config.toml
num_key_value_heads = 4
head_dim = 64
vocab_size = 51679
hidden_act = "swiglu"
rope_fraction = 1.0
bias = "qkv"
parallel_block = false
init = "normal"
init_std_qkv = 0.0158
lr_mult_qkv = 0.5
lr_head = 0.00464
batch_tokens = 131072
MLP neurons of a small language model. Each row is named by its layer, matrix (gate and up: input weights; down: output weights) and neuron, and shows model dimensions 48-143. Each number is 500 + 40 x the weight over its row's rms, rounded and kept within 0 to 999. Numbers have three digits each. A neuron's up and down rows have the sign that makes its largest values positive.
A block is one neuron, or neurons of one layer that tend to fire together. Before each block is what it responds to, as a language model described it from the Wikipedia text at the highest values.

Description: Ordinal suffixes after digits (2nd, 31st, 3rd) and spelled ordinals (third, sixth, Second) in rankings, units, or editions; weaker on party names.
L3.gate13:559485477492516488480502517448481501560507473516463513465507493449437480505504482477401506540512531541470552550500506461471492540530466435533451487540483491484506478551593410489446484501445491521480492482473481504472506500509405552463489565563495458489594505472494513600496460549482536504
L3.up13:475450543549435474555492527497486455586469490465561568459521503519500421451497437536504531476465443565492448479516508529523480551485600449500529472452542482571462430458466506486489502484447457480490485496532402395474531486450517545575550496588547495468478552462470567492549496449461527452
L3.down13:530494543473550548473475464511452551505414490567498474493503523544479492512511569488469481594552505575461468453550468428474456496505421494535478500485536500462518519593506513472508539538427585518473572463470505518488467444431423552490554529496517428515543506528487492579531404479535537462
L3.gate20:411474577502456472479436529511472546550442471496561562526459507518529513442428461466495525520561454506556509518471553484546500464562534532539552485508483530587503574506529455524462528534497521525449456560425550451466541535474461522543551498471521523484543527514474492489482501500484493505
L3.up20:532455508528484467434479461527634576537518474551541513495493531516486505432481518526480547542505540553458514461459522515435506487513496416509544490547451480506467537544505566514490490462458470534520483443451508472511560505478512491462483544469497580522459475539526517512507488482430550509
L3.down20:513494480493417524513494498559568467521472490489535498466527424486497471522490495526548533539505504495549547448590502476475520459452473590490607474631491583498518435494519494466475499509529512475544488450400522564522544488487480505504513470490487540455451506478516509402517485539476576516
L3.gate453:458499505477484548542480449492462504526495556520562490528446525520491464539473537515467478475412449570492493488483546442467525479470538442535504489469503521639531523555499451543485458555510493541497514494521565507489523520548467474500478551534490490393568576504455525561567466456449521513
L3.up453:521461482468473520559570530483463567510452476466522514575542498491486527482478479537479508455594512453541516499472527557475473465452490534457510542500569443437459525450586507408468592478482421492498432491502463520564494508507459480589519473497470510511528468488516477551550515528516474479
L3.down453:579411433492422529506450535539506522528440463541524475442523445526508532473486484533503424512452495448483510438480429512466559512520444461488508560475553543523453461499535462504490522521549540569473571518536495600413494456508520510531507475478539470496565492511456465506499534494484371487
L3.gate867:545516507578425471449485517474510539523470549544540511482537538465517431503477525486403518548492487491508458542521503484494493489489428456530514493464626505506499500464538515520530536469481583508491504474533513498487543541537528540465592551560500533489444544484508538587535496405440501518
L3.up867:523510437493492527484487458462520469491539474460524516571550484521492463469532481472489489553503500467469506528507543493503490469467461414548511464498514479527584427428488544445510503479430502531468511557500469453436489572521421469517499460544528512467512543482459572478547531562507462522
L3.down867:528503537529530524493481502541557493510491520517493487512519512498493484465570492468520515558531464533492504477432502496506518604478442496533421562449520479583541457534484514453516499559528481476568521520487509539473440543423508470464474549501559446470545503497485499509495437483470497475

Description: Word-internal pieces, mostly "us" and similar, right after a word's opening letters, as in Muscles, Tuskegee, Susana, tusks; also "is", "Dis", and table pipes.
L2.gate394:486481559486501527485541524515457461548472520560518513539503497560456543435499505491492490508428527545532428554503508488494429489541462480570619500472526413525515448513462476491584517465476505449443521508427519502459517524479527460441492532477447477510556431467532442510520482436524483512
L2.up394:496546516531433521551541476540504469491525481440478615523512529400512483538586507542469524485506482578493473479504492615429499452487465493576422511499475473503519476448515507427411469466521445473579458522549566461555547497444480479465467486503500468489504496507507491504437464523504561512
L2.down394:570537571466524533507424513522499419497452517523536554525526459449515539510515526535523569555490479575434495485533442551507492448496564502551502493482445577528541488461453486584475536523466503506502492524538514459523427478472489480527407579507512508455539496587453439552444497511480495487
L2.gate439:573500454477509460445389459459405568458494466462439479572519481489485570530490479579556559512507529509510489481477463430481514496470465454505480472462467520550508537472494463520498464511501501569516483524552506503524463538453476536506543493542508457467514523500442547468582414572475517449
L2.up439:606502503513498535586559475499565482547527470560535476602535461458444509440467514545564442520470547554534510484452472504523520559481475470476486547495500432573506496551566526558477469496458442517434485469462564565518527470467500474425469487479468534491501526478515574498498523514496503497
L2.down439:516530591541505512457569523511469515508523451506470452515501497471488513443481503424493395465557522531477493543528529491492473494458497414524550472456518488529501478561486500395528460432480445499494507472535504541534525502526530504536586429510511507472516513516527473496487518505414555523
L2.gate825:484484504507524527507557527492497502518462441549508471482509540546471549474461483419431495488463491504474461502488521502525494516545515494514502446460453452582494521542491552463478477523481418563467492504491555539511483454405459499480523420492501522493506515419498468479443456538471519488
L2.up825:507470547481518500528531391481498458481494432508487477463514526445512475486492531543444525395558491470543484506425500537450458551482434455553403469519556459492540513461487445552527552485536430529511518519453498534505492484545489540467521517591465484445561565506576531513475542459433490564
L2.down825:516508439480459500543472543511539451506522491488466534513534392464493515526497536460518568451493492478505551541535490523555479508514521424473515495493480517486531494484508501527484514508518471519567505467508489523470465488518481514443471498405515489535479481491585583515463555519456512551
L2.gate931:538498498570483487456472450515508496570522507530497502579440492501484502515547553489572491427535508462478565510552471498428582512507391549565497482467550462508545511516472543495535464517558544514526498517436454445496452541517544493434510589517422518511447493524525554481528491521477527509
L2.up931:490476465495475546511459445564477425511476571493506456528476492478450515486496535583484540551532486373472494452562501527495508483517552479502419448482471517445527534515480499519457506494527525443478483465420544477507530516421518477508469499450441542555491433461509491520532470473529516519
L2.down931:504486454463543577456574529485429389546572585495578559473476527430540493521541545496487513499522544490490528472535540490515555533476411528468445503488458454564527557423532461513533475539502596476493479459434451479417438556487513599502480524520488545474503468468404471431504501495437544452

Description: Ordinal words and suffixes marking position in a sequence, e.g. third, second, fifth, 1st, fourteenth, also debut, in winners, seasons, grades.
L2.gate61:528462555519500453490507512488476496496475483516428535500475528466449502473494454542461455525518445496481507517539492571451455549547508516518450496558474567507528450516453505526530462501489522521483550561474487462462515515459434499474428472544493492486514447483463547492519534525562531496
L2.up61:547456433489459468524455449501485471434520459462524485599512584450481544519501603477449561497452511543488484477486460558480468440530507515495494523483483485514469490519525522474493478441505446508496486527506482430470461580545438540482528569570468519463479558520493545530474544468454516426
L2.down61:512465551475534504539407582583451489558407461490466453551519530545416478529492531481480524476503537522498496473496504431471457509457498495482493419448579436488519537566476514536573461560510525489439510478415486538523460535423527472505497562554500491512559536459529548525508487510444605499
L2.gate850:452496530494475549544500528476520458503494496554543466428521492533445510465571536500443479500539471478506489576457506498478475512406474566489410462486431501518547528539489494506454514520494459428503550444545509461491466506472519489488445483451462442462535463456437545491492580514542526500
L2.up850:503530547509520520503469529455575519546524545557502492471498547490512500531422570442535475478556553513495485541427506530464494544471472426515498546453466495539535454509421480549534445485517464394533482541555419466515447483514434475477507519421545476517468485537484487495482489452455540479
L2.down850:522525514486537588505517511442481558484540491460488537486512493479486511498510485448452523493497518542608565550475453451457489521492470570584475518551497519529545535510511512518479455487503448474577493467554545519508484550467537485520466510454449445425558487489416513560469550562493510495
L2.gate1176:550578557471530487596524538504480563504532573492438472521466481573468480428422518538499479542523498497531537479457550603493456476539474408502460514459521509568451492449449508533559528434478461473512458436479446501561498503506475499558463561484394473515524518418455554480553490457534536425
L2.up1176:457598456539510457516519515556491523489443479516557471527491517478497549455511499464452498464481488517561475547464496433490555500499514511496533529494559487498477541510518468414423525498527510493513610504487450516594516480480494496510447467471509466562547478515492537451493514441469504435
L2.down1176:494479514531551512429492567498568478508474519461474501509523502479464527529495422539514525506517517446530466458545501465503456516466493505513493529453569517463501530584500514557528545538483495432556468517501488464439506525457525554503471503446466517495436500526493433533497504520493567512
L2.gate1193:484503422477529531490554564514523499489539501532539499526524486516482457482558435505517499534506532478482613429552484516524547495534447507515515495507503536500612472573460452502551375511480444485573467556562528542521532484431481535523461531455492524418530557512474523530507525401506466580
L2.up1193:493492455558460522525513562496451496490560487490469498457572431517550534506527514563418502564410560469473510559434533454531431507485470568415497430497510485528468443518479503546568552562479483470500524517517534554580519564460497531614479481568486525496541469475435541492522523451490532469
L2.down1193:549543499473450489501446522570571520571443502564525494483480498470571552547569472442455424528478497512450479507506364524475474546500417471500478551464486451490472511580455466474445454521513472551499538463489561450476418549498532474501513520506562539490485534476480499566531519415463410486

Description: Ordinal suffixes after digits (1st, 4th, 3rd) and ordinal words like first, second, third in rankings, rounds, divisions, classes; also decimal points in times.
L7.gate1115:432479566516456488508426479510511451536487510460494465497514543481508526492511412533527505401471545520550558529416446533536474536482439501493485427465497560540574508503506514430468499527451466481502491435435473507535429499442498622473471571498462498475445590538496567538493439422471560457
L7.up1115:503521506437479529474488465557486481516451490455508475538552469481477521496480465452515496571512546414466441570514456557508486530510482490480506495526504475456509495511474570550585543512491531447501529498484521461519491537452439528565518499469458456590519532548464459577523472573452514539
L7.down1115:523497478471516460507406484521561476488520460558462505397573451526496501502483479516484467496559575425487495535487544506458456563467438460493506544544470505530473497523535534514550498492468541509538502509484523470496550535441457511484492470444547494489534555571451491541526478445519469514

Description: Mostly the word for introducing a reason or purpose (censured for, facilities for, places for), plus word-initial negating prefixes un and non- (unattended, unfit, non-racial), and between after nouns.
L2.gate670:507486531449532466424462447486553470464466498478505547512507500489522570523580517572459455371478451528515433516511464489511558421545486513515481525540432548532553561554525531455468383429476453474519509481536473495511507464464498506500495528442578470500569510571528429508463453530546490510
L2.up670:497458515495401514450505560486417548465531482534414452468482493553488466554532462524559479457485513530598479506441545492516500498471510576534587492568431507519477457587426530480518519445466495496435465539442514555425556456428487504520470402416621506531455563554516464483520561577548409525
L2.down670:454498480476580549527504467490538524490497476560514442507472462447526518499553565559502512490485513493574436503512500527453518523560474470463518568414569531529576472467449577497478514511545513508429474574456444488490411479514498511502513494489502550511501505414469494537516488505506471537
L2.gate993:476445429443573517523510491547566540470485552448532556583488504436542538479586537455435492478453556489452506529521584528559496489541565486526535526502476550528488496552506548499531486577603437451450471524580497570531384438525512497522489463421448506494486526579550549506515519478450567527
L2.up993:486531561499512527497531395485534486465540556466525487562517487569451468485565573451440495482518499565493554501432520491500516518501543479510494513569497535463460453550529525570565453457492482508487414477460501454566470498459573428479500551461464421479478455490455448451493454459549499466
L2.down993:491457465527524472496457520546489487534477559480424477456463566514482579488497481471495491498504430531505506469514519520572480498430519540431453574491495513528563440526528558532552545489499564499487457523485505409505468482494467456447506504470519535507540472524522517568546558470461589544
L2.gate1197:373525483509489546460528488463559510503432501496487499521480448516488423483476442462491421590555469531506564452539465508466482476446463495491494502508510488574503460553436499488503530508510419517487539477541490494545510480489451476501466501541526509482471523535442483531427531495536482452
L2.up1197:560499488475505490548515557459468475482508555451459513553489547589512521523565506540519430461458497514575523513502554474555560549506475519516464470450471508513477540463561568450529486493469504506536473465389475519496570531486588435464559480455528456542428520501549446509528535444506445527
L2.down1197:488486421482525557514571505531563458570461469505592485529462470487489524537457496448404550534427495521536477500520485439493531534441501456481472512486509559552473461543551543515437489505553555458430485509475523507496453511535551492448525500506507576467532526518516529470549427548500507466
L2.gate1204:533433498463530567550513514493455456488527539548447466468454569548562517438542517498381464507538517454453500442532602462488469472468497506532469480467533497539499543494438483425587517499478470524497509454565525420468541523430507519536486549461548429492490611447495516495562523419472533522
L2.up1204:503476462480552539524502542500520496511595523509442462455467547493531463461513511505487462475549509596475545473523514476503409511436470541572477439434491448499528496577453499514478504497520498457535438506546495485463478457507511505425575529573524449489443566572470468398487505510485548532
L2.down1204:428498510496537507539524538480534416515427547472551495497433505500565490496479509497435441502491520500439454444519477491517525428420502494511546516515568462488542528504458488501546488414510463466483514431565484553467511436446492548473477542421575486523462543405491478458480468520476505531

Description: Fires mostly on word-internal pieces such as rom, ow, iz and um inside longer or rare words (Polychromes, Promise, cromoglicate, Slowly, Lowlands), and also on opening quote marks before quoted phrases.
L2.gate204:453492573513522567462480476524507524432509425515562433482503419460528452491493488506489524510429489489452486536377529553482513418447489452458450492440492608483511449523525533525471477491486518553461489582558512529492545530507484536466516522469494477478443544538459558528484514529499496506
L2.up204:510497474526526522562478529486486460546540504486524527421458450548549488540482537558539491458472524518456566525489573482442497494493512436451495528466570528497397415487506466534461563476501550479520544555446517521499436508524536495401484532455522514538512543565470478498518569551488479573
L2.down204:553491405508487506457498520526424505514476476566487467574472514478526518479523544538552520454522536564482450475454511537504495484457480588405447437463536449536442474544522529548499575487458592520547407484590469588507537500516438447523429495565594434534454493445518532512506507496546578496
L2.gate761:493570482465533520536421496523475531532452478490603547502438562443550568461523440510508500507509467506484444523458440519520506497456448432556419534531443526509520499524470485504429493522450565506485502515533454437514535482485508529499462459474531440493581481498492493522491477469481507404
L2.up761:514478459526439506576505475563478490513498443558550456461593464520498603477465414459515528389583467518490442499506550482520429467476505526490484501479531503479472505568490513491553470530452538467502486454508473410502519530436568541494489526469484483489498518424545580506515530582507434499
L2.down761:529506505510545486562496464550487461480520490548566504452487511585525540511452551553451507455497494451482519473557478504477519463421531515434544475481403450479560506531487546552552478564520435552510499471462486522485485482503541511565550455628483418590535529440509501535527477480539445465
L2.gate851:546474512496582533492480498492550501493516428521530417500533479562526548522563444430451499536526483487489493512459563491483466490519427552525424462459446483534504516439518469484536459566483477516448521486540500497551483432505508469496540524485508483549485481573524575520492474486474505526
L2.up851:480506578496445424553412449503457491503495516449600458494500466573554521452491521443509522491529481464506511489422489585457594471474510555546493487494498463514550449553459522504487496556517422456561450489471466529520435434458484524479553492501495570507533530491502509486464412418562510545
L2.down851:495506500453464563472579513533504508558477422517549502549507458559499535495561530483517471550501531559514484513595474506494550456429437533542420500568412491460417497512471523494482407459473526430580496474470478503484493499484487490496446432546520545533528489493537434517522513580538480515
L2.gate1330:551511494464485575453519492512458494418489496513462585492460565488499519540509417539532544461496518489545534517513506477584466486517431427554510460480511599523557487470462541529522526469508477534487544504531451502565459515477571584541472496514485522479520540537483453483488557532469483533
L2.up1330:542537499513521493510437443588553489443557525542480555505548541486476534508444519537525522516545510535469506520536475478482530474472460452504442484519519506503503543501430573484479509524514471566494559603445454536541449453587551506484522533439524502475430492509403511432490507449427463513
L2.down1330:542514463463549507517521476479537525488548513463553544471505547453442531517481463481479472444493486498546472492509481454518489519508429556523573583537458483502468447463482579428560531437532523473531524499569513482506446547513530510479557482486524452554539474539525470494501529511469500528

Description: Opening quotation marks before quoted descriptions (was "almost a morass", described as a "flirty…"), opening parentheses before glosses or dates, and year-initial digits in tables.
L7.gate833:505491475458553552457473470507477478533477462483530464478513481447479534488544465490566436499442528549516515498458545453453459553478487527474477485522549465452496493570428437559530459453425518586527482512455483490511472522505467527530401521483502502524507509516504497464469428559548479499
L7.up833:544541508554480479577591447490526472468549542504529483517475527512425453509496472489499481552492529454483464533506535464556426546531479496549525488440490490483509492458512556405510509580430613490483499480528435482457471500461461588531478453438558499494519429455453491416552493474412478542
L7.down833:466502463487502506573580507500506537579475485469530502496475489517473541452501507468487451472526500471511488567460538532498504505424571542511454524486436556477518454478542561519525522540509455489523487439508474510503518517478486477488483477449541487528484490534531449547515540497512515503

Description: Mostly "For" or "for" tokens, often sentence-initial ("For the first time") or starting table cells and titles, e.g. Forfar, For Mayor, Run For.
L3.gate66:499544470509463520599488504483530447557507506470518479531506495462441499502469523472548473482515466478480467523499466533515586417555501519510509470547472554560491578506489482480490521497567494504465535561510540529578498478535493498428575408505450450431441462517496527472486504502505486532
L3.up66:512590482519486428476468474543562578535472507470546470512441447549477585483496445532539433575569512481444515520552529537384500520549524450414552503491566435484475501475503526454456505483498492481488478532482541529488523547561500417449503526498424468531541501563520588501516454477517512544
L3.down66:505463512518464470432481527511500523465546428474457503536513551418496571436496478503480557507485560492504450457419487431541411494474499488525561586410518465455490543466549532529547460474435459521491507505569456463457540507502583482535515541535441552504480462483520524534506565542520521523
L3.gate314:494499511500517486513428529458548501497552564580439499442495535481448429438540476449410486582467469536490576546486515472576499478556467469516478490446421525496484491511434466549563471506442447515468469500514482445494472447443491505510524479499512490525537554509446512482534509508455459529
L3.up314:490551467563457496516496483538464556450502467511437481539499470502462468489521483523450454463531498501497555487503596463486484475528456485493529474547534484537471492495503503455515594544463460535455416460567506466514568516489477503577478481473411476556505499561508432531444610527443506513
L3.down314:533507543536448470459493498499525496510474509552501510482505540562459531429470428502456464504501476419488462544476466527563573418519483499528443490496461472460523475480495521556500491506509511515544460563544482491467461410564516465518502563509455490545572521465505477539526536561450464522
L3.gate693:393471490543570540515525519484522519513506550536510500493491473483496551526477459480521501499505479512485503530542488506476495510585469492562453471437507517451466496418476501544543519538557432519434543506501499509578447554555461546526495503509565450461532533535493529463514544537490497464
L3.up693:427512461472427557498484483527487474459467588435499514474472532546589539538558457440465459501489472494493495434525496499421416583436491516468439499444460476543534507508495485518486499498508546524502502478476549468572492517464538550504499507543493458452542472470497426446500512533485530475
L3.down693:459466467530565540503506525565425479517515564518341544514536582466560511596503543487489454464463523508423490503473499425463487527475466457423502494511486527452521489515509513562528476516544477493519501581503518495521428522519541469509521482501438523486501467465549515552538402525463588506
L3.gate1092:447523538556458591539492493434499632554549506541534554438563527548445543590538559577480496497526443485470463478489503447493501469513510510485473506465509487537534469505533479524526479471509521488458523594522536467507476468455563528479495553497492437496483447479516518527413462511512448454
L3.up1092:523512480501458533528561528469416533486559514490482493480559569521471550502521529469469477476562477452519439499549467453487509536528549473545498574573515434535485533526515502584512532478468499506499533492494526496572499488513535524363480576487494485509486523488466513441548511544528529510
L3.down1092:544457460486535565444562507561473470495489536494519450551466527453553429512480521427473467504498501448462542480509474486472510512507510471518488629407523516435482526508502445488473513473537511498573544565470497514534558499471509526415564535494459474504511505513460499514517528550551475510

Description: Tokens that open a new piece of text after a word: opening quotes (" ' “), em/en dashes and slashes (2–1), opening parentheses, and the prefix un- (unedited, unions).
L7.gate1291:482542479482567478503551497424457523525542561501491450489505502487524544484515483544473496534424481510476517517519452491481501525420477505509506480418473505518466523574489438504534496464443448547496475490581495413580475490467545552539422495483490396546521521512586495475491506514508508455
L7.up1291:443512500538534501483535572427476451527508514536508504510505515470487548518490487519544411475497534461459479425528510535534484478491430515501532535477537469531530435473532464485461545477498517534473494519558597439505440478493480491533497508482437499574506464494459500500485516484550528502
L7.down1291:454577456478498397630502507509485533532471511500467467510478464490462459489497530488501415509574462466431510451545459541555509499511481499560521402490517553504493515527491434522488459450518459496494551461516501537488506482489514519501452479499542461555550451525564457503503443478431470624

Description: The opening piece of a word split into several tokens, strongest for the prefix dis- (disgruntled, disastrous, Disabilities), also name fragments like Fer-enc-város, T-unisia.
L3.gate355:477515519420501552496540526444459520460564519567461556415577493488513557621515497480496491446443546558512522498501525459453514505548443534447517417524476521479493518470514530517499464526447469401450486524505554434532492501549494477544473556533423446553512493447530526539460464511511535461
L3.up355:481564571488486513443512485451600395461467494526545402478462552472466452563470471510516503410528556554499495465511467576549552520496488555513609501525502518505518469537556547471476542527537552515455488485556426509478527526493530450477554549552427438434517513463508544541456441537554534511
L3.down355:574512476471532438561479467471476381554542529474500536501480544486539478556480454542450485452509499551498550507513543459530481600530511472540551444526517414515545489482557488521508506539505511522487519455504497524476437610496474480500518527520540463521543444549446567527439439480512501468
L3.gate736:409519569510512487561417522521537492503480505519561522516451509493505427511473499492474510502398474458600462459511512503541485492458529469462438454610501493465504481528494396510510539513506502558513622498502509493489442529502463554493449464578446452528544560504505473500449479533506526513
L3.up736:498537486511464545472517489520513510467418422559517489541434466400527562504505491503528544510512442554533541501521449515536481484497418554486516459508573557511555492490510518420477415476473509547473475519564463522550504590480433522571510549486537486496555438475484460531513471552464509557
L3.down736:543486486514415499505493573552484487539445451491523488543479513459540485538469447537533459452466506520582409519496461467518535519530557461426479407567517502482527478487429511490488441536452471602535551474512517484476360572487465466468434516537579493571479508579504507502508481449570493522
L3.gate1133:507473544492478473495475462554425500464484503528511463466500482532529478520523461518494524576498540424471453548468460499606487490443500473542486470421483518510477527545498540495472498482518516445486536501513512423513551532509500468491540521585447514512518514504530515489481510494517464489
L3.up1133:572516506541497542518526506495468517494573476546500501520534468483479550568440545430364513499475488464476624462505553474509528434514568543437533470449483509461501537526506454520574536451495490510448498407432434501442457471500537497443451399435466487570467575508498526405520502547530508480
L3.down1133:480463501513483515494553406491440543531524491517510461445462476489484549498434550515542556564522546451476498456501506464515527463499457475499556477467465521529457530456539543488523540532449558453563576498530491546541448470540484489527481485466534441446529529526544515542464468540486441502
L3.gate1329:520467560460549542433429504469525503403517468455523482490520555447425450482489546536568496476497583473443506539438458503521548555529382529462535487463548505482556485479520501414495540416550466516533493449528454525487511501535412497487505504515477536467448515451531484458420472510499520480
L3.up1329:465479542503539447431483528540508493528491491538470533424555479510539506516463554424530531593505434447459456490491504466451519463545485480487501453485474588500520491382466473490529512497479429508563465550533506519553523472520471495519552500461512503562538487524478494474518475599480523572
L3.down1329:491546531524560522480461536523484604457489395542455533491444467503501469461442578512466458509521534537486466482477470506434538479490466546472423590523575522543461496497481494477501500473463532483506509474520429513499530523541546500489554467533467521533548463481518519493486447504469549533